From a checkpoint of a small transformer trained on Wikipedia.
Size: width 256, 2 heads of 128 (1 for keys and values), MLP 704 SwiGLU, vocabulary 4096, 8.45M parameters.
Architecture: RMSNorm before each block, biases.
MLP neurons of a small language model. Each row is named by its layer, matrix (gate and up: input weights) and neuron, and shows model dimensions 160-255. Each number is 128 + 32 x the weight over its row's rms, rounded and kept within 0 to 255. Numbers have three digits each. A neuron's up and down rows have the sign that makes its largest values positive.
After each neuron's rows, "fires on" lists the tokens most often at its 100 highest values on Wikipedia text that the model never trained on; "fires in" lists the words (lower case) most often at its 100 highest values on Wikipedia text that the model never trained on.

L2.gate230:144100152062115170136101164125093097102103136106130101119115108147162128135099164142121120163179147047136147088156110130099122136109137143153051079122098083134080133135139157110139149117072124175078127139102112134087134091057182174108111103146140130111110162163122156193089166210108155127
L2.up230:158145139082121108077110092082190131117133200142105145137146121151143161100076117175092104107181100112147137101168164098161165146110114119079126113125077069096127120168179118169120178093083065170124132190178073140096063147169172094089149126113137113089109145117093125145075136110088148152
fires on: " include", " of", "in", "mer", "air", " including"
fires in: "include", "of", "including", "formerly", "chair", "judge"

L4.gate502:153184151122111127183112135115143203170105158104117136151109155148124120120079127144060159136073130061131169164133074143152080107135133122110054152143143086119124167162160096105104157138149138156118129125139148091166066165072131080133162127132114099114130198172138160196117107176187092162
L4.up502:150149172146118127157137135067133121093136067108142119128142169083144126162196179060151169156063107125104129100108123114151049160078125148134175119102104102119077088079200130096071167111089049155138165173163115153100188129125130166100152118148081119095146145143107088185130111141103143101
fires on: " As", " because", " as", " if", " When", "though"
fires in: "as", "when", "because", "if", "although", "while"

L4.gate684:148169118124082194135125140119135157100139130143133083090098122133096092117113115121143159176140145136158143095236113151115143077112106121084120109135137123067100158130159133107137154101112130136101119180105164105128134220149118132130108115099127160135109176088119110189121163116105120129
L4.up684:134120145086103165099153121150102088073102093173113087127122090134072140126190116176136092142194135113161153147145151128140165164145129120109154134147176152141094193149104117116137113131084096160162177108143065144122082150117176099090104147123123152098095104161111154142095099132138140082
fires on: " as"
fires in: "as"

L2.gate607:096128074122067158134100152130140139212152100089124120093106130089103133108110130055113115158111131156096117111135157076102061140139124163109083131155115100100168156163048080111121140139084109087134142115141169159121109090118167107128172115131112105142154150100147129089075054108152114149
L2.up607:122144146120079144168132139134102088168130085141121159156122144147151155133111168125146067065139152124128142088142104055116147121102177111091147126089125157089149150149132160082120124151196176104167126148134140147151155162120077150108174120147092110086143169115115142167110188126138131121
fires on: " of", "ur", "ann", "av"
fires in: "of", "fanny"

L2.gate296:125112148124138134089127097168143124166151129158104144158107125138106133132132152145127116136152145131143160160119126171142126062116110149187145153169105157122229184141049147113192133114080097111131153152100092122080051183171123169162181200149131166100092121168156135113151146101162121142
L2.up296:060166127120126152118113120194176132157185093129176104140146170157114144166088175152120170164148145154102106087120143208104120149130167100146153122143145156148198065125124162126127172212127109132086171046167122124062108172107119113178107124077116102125201149119120164131081096145134094127
fires on: " into", "ard", " president", "or", "ob", "ran"
fires in: "into", "president", "leonard", "malaysia", "nobility", "presidential"

L2.gate247:081117147159131155119133132117158109128176165143175121117145116135073104091130081085134119128106134038127091107101130111081190140108138160106073111106085096137158094100129139139118170127209119128090060162067091151160118117099112148153141119144144148080134095125152129141079159108173122127
L2.up247:145085168150105123086043109109093122062146166106119070152147113085159091164106157185171163162194107166074180125081129159126125142121135079100100149064159124179136060181113160138105079162145141141155122119142105113078168118116128160113093103073121126091145068130124106170159138096230107142
fires on: " during", "ost", "et", "ollowing", "ve", "im"
fires in: "during", "lost", "following", "let", "set", "twelve"

L2.gate559:130116098160167129152186171140107090126156121126169112102149143130075144144099107157124126163122073153168124137112146148173116096106062150187105097078117152155127095105109152131101178117118110206105162098081147117189116106139135125121060160075135138115093156059091170122079136162073140147
L2.up559:143132096079164104047139164089165162100127091150098130147125154121118123178077105158166119188131153137140143149148150141141091159166118110165120113135119149111080142126127174184069085176172127087181129176145129144181103155104154143139134121130064084156150102075146132069113145122139105153
fires on: "'s", " man", "r", "t", " ball"
fires in: "s", "managed", "man", "right"

L4.gate259:175185077105189109112141136083143152160087145122169113058123107157138158126070102113136097135131110130102129149145110102069162108124106092137150036092152134138120145149154098120111110151081101168108152155135185098122091156113072211152213166141103179116157122181142177121114147113174106110
L4.up259:162125102133128106149084176149056207178076124115146114163113117165142153158118182116106119100127179092184156148163110186143129103136113128075101181163122097172148111116169175108151099131128124116156161086124186136127159098137089176093137110190198124129100140144146158076145087141106168115
fires on: " to", " from", "US", " with", " joined", "ER"
fires in: "to", "from", "with", "aus", "joined", "ger"

L2.gate525:151162097086129112116202102121140161156073151185093149110099169113093224145183119092084112169190166120094151126190053166099150153151094136161034094138145137154154125105127126125121124104082122130181121114133096127111105091159126131047171135110106153137113091108118144093118154095158133132
L2.up525:127094088094096119139143099098124177073097143158113131091144164108180125115140209127149108151078146135180107151088147137091124126144038142074117138131130155086155082106184121121110137123086139172135122107141121129196154108123129185118115084127124122125132155099081149154132129087153129166
fires on: " with", "n", "qu", "ann", "ren", "ents"
fires in: "with", "joanna", "ibn", "children"

L2.gate346:097142175164139100121102130133120112135137163137129142139096171094081109141149106122172088169134105152146141128145147136104140096187087127169116109068123131094125154090138061159134157209102114125107112141137123101153136206131150072132132191057092133094064122098115141131123098168162116221
L2.up346:105074118104159116088129083157137191142114125244169154090128156144096090173174095105123197117100152172126175113153117129110128130195154157110070089129097123103125145069163148151161131150132173157119109094057163110134174093159119174115097120127209133102139148061032119082085181110106130105
fires on: " to", "ver", "ible", "ference"
fires in: "to", "compatible", "takeover", "difference"

L5.gate477:146117111142098072146150128147090114115197112135125136138106173094123172168133140136130069154093131124214123160137041141142127083118103141125059168130155112082118110161152159113088094122146097143158096171150165143158183161083151134122118136157118212118088139155125109115097161089137084175
L5.up477:150165116092096167145110111146122138077106096129080136168118122143139097055168148174103114086126127063166162119134156134116179141082130157113101124113131159095146115107152145198111175166132164155110115128083133151159177137135158076132092176083108101201111067074154172135136157082100045069
fires on: " career", " life", " time", "Career", "ography", "ins"
fires in: "career", "life", "time", "biography", "origins"

L4.gate352:093131141123156099186090132158117103170141114152125146106134136095129093163167145167096163148129144119126099157104107112167111108126098147112131138161114135183162125186105108132107139066084109122138141170117171162102119095106067093142097128091122132111125163130140155102089113144117120075
L4.up352:092154142128096095183170129120133125163160153134140037113084062114071105141062187153108148115121114116141116104124142127139107145127153141115110166184160149088117131178116094094168095149137116092113023097121132178097137191150078111075130107182091120152078195130114138099141171098133136143
fires on: " is", " was", " of"
fires in: "is", "was", "of"

L5.gate229:168135132127120147063186091067152136141086090113100120149180134187098076094108142136092128150179118116108120148165166092093133132116115146166085080107080073145153084140124052123131121093114166147171126132200140115162157144114128155202147112124164148104128128134120188146128108199154151108
L5.up229:113107117127162143146140124191139146152181128094130131174147114150116124058140129150099049143136070084116053138138139129107173107187114094121076090121073133075168080104084167088118092070077132132149096103108189067070092095148145114150129114060069124121122166115134152092123100089080124135
fires on: " that", " such", "el", "in", "her", " it"
fires in: "that", "such", "twelve", "distinction"

L2.gate10:138194150094128182115160065125172069175118097099131127057118147105150073126135109129060103107130105103084168151142137131118145142110169084121169173139179130167119133153070143079142131115129143112133129161069124124103112214125183139108086107185126121182105134089128109166083106148105162103
L2.up10:133112108128168177145147169115183117106132122092101111149130148130086119175122106167171070126114139147103129098195158081140115161124066102144124109147116167134135104126082214146111129111133166168113137067134144129123140129129151058172102121071075117097136140124102144159080120080123162150
fires on: " part", " feat", " of", " Bol", " example", " cop"
fires in: "part", "of", "featuring", "example", "feature", "bolivia"

L2.gate317:133187127135190158116099130101104125153136118147135124117130188122095112149111162095138128161136143104113107097155168189121121102170110110098099128143146144110103171135178164079118116164115118163096140142115097125118127192183178132156195125176190189122142072098126114120065080171083137116
L2.up317:118122110101140189092119203134129086120096089158137122094154144130096108153085156191163167127131107073105138178091134059166093132113103096117183163104106050099151186152104140189050136079065141114177149106108115129108161090128108156134161154082156176147126185152099060140163114140129129163
fires on: " As", " as", "ict", "or", " When", " of"
fires in: "as", "when", "of", "conflict"

L5.gate53:151104104119145102152104147093105153125179131178155120109103122116128106171122123150139110115120092129161136155149124116116147106128097143142167190142086141163173056175109161159105109127095118114157106156193147125181172168097120124137135091160162147110148155119095151073161158106077097157
L5.up53:199120179072100097086204127129112120111115128080111151155076163145097200144139159147134120083112126136114117129169140114120106069150140140155094152131060182133100133116063100119156122090093150157145163155155163110166125154146126142167079148121164122091131139127122064100094133139113174110
fires on: "'s", " her", " his"
fires in: "s", "her", "his"

L5.gate34:139183135155147159146082120177109166095134084128218091102127134135167109074147098140146107110122193155109161114171153135093131091075067124095151133147121146126121190149130150146109089123117166125164143161143107165116145205158133079129087146135150093155084063106100186185135168135116136094
L5.up34:125098127132060151176101092202166167135134088146173146133125156109077127172074084171118105191135127107170107109135174137170161166127098154106158154111154175143218188131129193119121163139155080130125155140144093148151118164146119163151055128125137154149110131108116184176146092140142140138
fires on: " United", "20", "os"
fires in: "united", "2020", "chosen", "2021"

L5.gate178:126159135196162115114146114187139141186121100144167107061135113169120152177168154158179154117117106139190197084151061145064111138146120071170118167141173152153140145146145067168118113111022139129102132195084131118116140162140082135154199158105148111149131156160207125138137115100150141153
L5.up178:122151125130108199119122104130058144123078061080125133162147138133160176086182202133094117132067060135124124127152167111076098152175125099110128129150107111084107095120161174118097075102089115106171113071148167091121150108145121185104149167087118083141201105119156124114049173123160157131
fires on: " in", " from", " order", " prison", "'s", " her"
fires in: "in", "from", "order", "prison", "s", "her"

L4.gate241:129150093098087090099138115109076125149172091075140120147123091129146126200134105106124140174103134149106127160143132094097125120175165074156151179127087171154146130066108174094124166094117127122207147146122141154176122146107113124102142154091120134053145181149141102130102121136135102041
L4.up241:148078152136093127125050126103118148140142133114143124115161121140102155141144112098130130099060162175169137178127144168112170139083189098163121163108108153131109176123210085124155160135154119102085139122177071125138116098148150144145044156113106110121125118079133127128166151159093092131
fires on: " one", " Best", "ird", " each", " One"
fires in: "one", "best", "third", "each"

L2.gate40:153123157117140114121123113177162073132186090101070205131077101055099114162122122144111151156199200119138175126127130140128108141139166061048168171090176151133115074139148150175123175125106226132126102137132084122113110186111131193119129132141116111223123113154112123126065104184147146200
L2.up40:106118160097134164128182149099131099118160158097140170128151151133179145167114151161136123117126143142127108152117158158105136129158145114133076079143191111156135102109118083202082145144148151107115125172143111125107138121175027192114147134158154101132115081139098155138120165117171152140
fires on: " between", " both", "oth", " conn", "al", "ol"
fires in: "between", "both", "connecting", "metal", "challenge"

L5.gate130:139145181073123115119096092182113100140107094043116125104176126099139132124185134149109093152117158107143141178175125149158123144115121164105139117089111094137143172169141133142085152035115131097092140118088139083145103161096184103117083095122094070180157183151171156140162163093159121115
L5.up130:116109156105152136079123082129107135128134146093140122146098094149174106090177106079170110136079142156162100076121170195094170099107194160147096109159113126130101141131087109178136080130136141123235086055159120142179164167106048112058130141140124139063120200097146132110117139061153120082
fires on: " an", " them"
fires in: "an", "analysis", "themselves"

L5.gate216:165144111150121133080235126124115121122179147108122132118184087146125063163181151093108123119121144087160131143117132093150123138105110125078145157122077166129149123182128131109166137076047201141147070101143165076132105176099143114168065100098142089077088165147133093088157139080115102136
L5.up216:099132147173110161089109079147061144111165177151123140193127122121077130172085118110104113109144103160115114103142074110062106157118193103095162140113177061082155110118106078114136124083108105094129164067073170118170135094147105129171176088075130107104155109117158180112115165155161132128
fires on: " who", " that", " which"
fires in: "who", "that", "which"

L5.gate373:150202165201081168145154085099129189094137141111150120170128118098096082130161175067184123160116155128141140096115118156150123110155165117082136112164079167091133173151084084152138137111155141160162110159104063120101164125198097144135127118090090131105145143079064123144133113101093174137
L5.up373:119148155165159151083119108129128164118110160136177104121078132174128103134125086162124117158136145113101089125146083133151118131089107069201125079142190159140140067196092144154161173121136153124143105079144147103144187088076141179099156109135110095164112136087131124134127092159127117153
fires on: " This", " this", " These", " which", "ical"
fires in: "this", "which", "these", "medical", "to"

L5.gate385:134153153084092127118115120122114141129171049166146086093134148096139160064180139114166158117166116140113107102115162140112171098121100134158123149163105155115159115137130104168103148103157104104116123106132179092140137145180108149100107080055132125130170115065069182123169149177125159095
L5.up385:188108203140077122105136142176145095079087149185154123164139066095137109118170124135158131146141167086151106212129134167119165198131109138127225127098123117126138134085172154181174091161115127119149159175137168108096174139138107116178145156117180095150072160139082115054141041132106174095
fires on: " name", " as", " called", "ord", " to"
fires in: "name", "as", "called", "to", "word", "named"

L4.gate25:095180137102119110171133144059130054141140079145112168134095131114079106184108143132065103093136132122135212144103090107072147145135090132135084093115163120141124121134155127130114161129150080079132067136136105116074128163139179178113068103126061110160141144179154097102131177168123113107
L4.up25:142150064113131139133114123101132087115123065166095106126180124144186124125090157114075113075123164128137169068103179117147130130155183122110105180069107205128129144103084118137160152144155125195102161119106134080103202126176105127132154168110123134149159157150063101167213171096092142073
fires on: " part", " end", " most", "iv", " Total", " parts"
fires in: "end", "part", "most", "total", "parts"

L5.gate44:127140092136130138123157128158173145109112100110117133144120160107133153147096069137178192135104127168159106068188094105170115198155133152139121148194114132108132158156130127078086149151173108123131076126142112134099113180159111125100106121115062141178123146158187118180127139139107129099
L5.up44:162098104075130160118103147129095085073082156152125128132103097157167096100164139172153089163143112064115054138132166126143134179117178153108157093131173113116117147160116163142131146190117165147125146100133091112162122115124111167098121149077119206107214110139173152130125152155135111112
fires on: " an", "g"
fires in: "an"

L4.gate206:047156170094135106128072136084179144129151125100084164059092149150183103136181132141137100131133086174115070162161144112090152115125106137152092100118164134093163115159097164090093171109134161153044144125119115108132104122106145117168127079141153168117084095178198119100120121092144116099
L4.up206:132123032151144165132112161133109130105105154136158096076095140178152129077159077135114171116142074162097102061146152107124135132158140146148089166110062113103137128105079138076148096136166173127081093091149134157129088126166167086095123117101181168047129208118114190120085160107157125113
fires on: " two", " four", " three", " a", " one", " six"
fires in: "two", "four", "three", "a", "one"

L4.gate692:142133144117065145108162126119083109148111116099093135083087142151113072153164147135125105147140145113112092095107175174110136101138127165077132170165176121147140084205119117078089125142095090139082153151102107194147140129128151104153157114124180098100155126080113176134172128096120167089
L4.up692:125139119135135118139114145157119063138081139148121157105147124160110148135149184113107105075123119171173047111171163149167090151105110208131090157130085111137059091104148120145127142157131141109092142101133142091133130110110081152199136103156112077092161123081156083136093130159128117107
fires on: " was", "h", " is", "g"
fires in: "was", "is", "johansen"

L4.gate269:145135154100155164142184136146135150141169134125156091120121147091110104168120112102077164162159117162117183127133150183076143140196160073102190136123098130087131144164039095143153118124158113113073115083121173211114148156143134113151120079148151117127109248140131164160106113186094171120
L4.up269:123062169131063151084114152137064092115150144200106199090153141141164106127172151109129131144148144116075145112156172151108116123157182110140097124172220105106141112047161112127117071118168167151168049092133100061167085083151128155152091169138131113146188134156142160115117095207159185107
fires on: " from", " at", " near", "alk", " At", " along"
fires in: "at", "from", "near", "along", "walker"

L2.gate458:123145105160088113178134097146159136121163108095079087161158156131172108151117076075076103134122118113083098161142150134095114095147090151124107084116120135104122152180151112175137141198149110105115117186168143135128086123188170153129149136068192121133201136082180149148088109147087102102
L2.up458:145144142107085071123121107133174137156145102070208127197124132128148127134175108161107097122100080158072148056105118098119055124159157111173141131119212146150170097139135074130090113144175084106200124174121108121174113108118101102056118170087120114161128084171134103192157164088133157126
fires on: " its", "'s"
fires in: "its", "s", "itself"

L4.gate331:103107150062120115106135159154124131137129124154134142120162088093064107117093130116147165120171180166097144096088086117123152112070101139073149116136125173143139091131143132143127123111136119108092115125097084148108096161140143128096150107166156153062117111088087060154147142178134120163
L4.up331:182117149092074149127096107126117098148154122171084140068124060110163152107156112155095163151093152163166181128118166160062190151140109118155075107134122177096095124112097126185103132122059206176154122102075131147111104110112139145144165077129156068147096170095153131153084101164135100134
fires on: " of", "ack", " up", "orn", " from"
fires in: "of", "up", "back", "from"

L2.gate621:081164147085136158112137122130178104130070057105156135133125104110100114122130107096154152196162141077132098123113157128160113038136126134105066129111092093179112175158090152142166158190152112130122090136108095143140096153120190099113153094122115136107172095151110150175094091197143130109
L2.up621:085134174160130129088118191098106139143103166107093127097061126119163142155123179168106171150208117087106107092108109121138108126089132116098096130114178096145100120092130119139125066096139125083101148097168141123142094111155160127093158070157144100127109082141162157062135105147125120172
fires on: " at", " from", "in", "ior"
fires in: "at", "from", "chioru"

L5.gate576:081067095138139154135152168140119114125138137108186078113108135111109158129087095190127080169097120113114062129113139149143138105172153068093123085105083059132154154174125153118101200106107128146143128146137109139141140124183141138169118106101153079102098142060106135205039096153106109094
L5.up576:109148133148120127133204187146152169131144159083144101160157079172159126095107161072087097160187100158114066082144181093121142144181135127190127184168133097081126069130172116128025099154111187072158115171115115117135174143143113115113082110122143162092115152105068122081087197141136108128
fires on: "0", "'s", "aster"
fires in: "0", "s"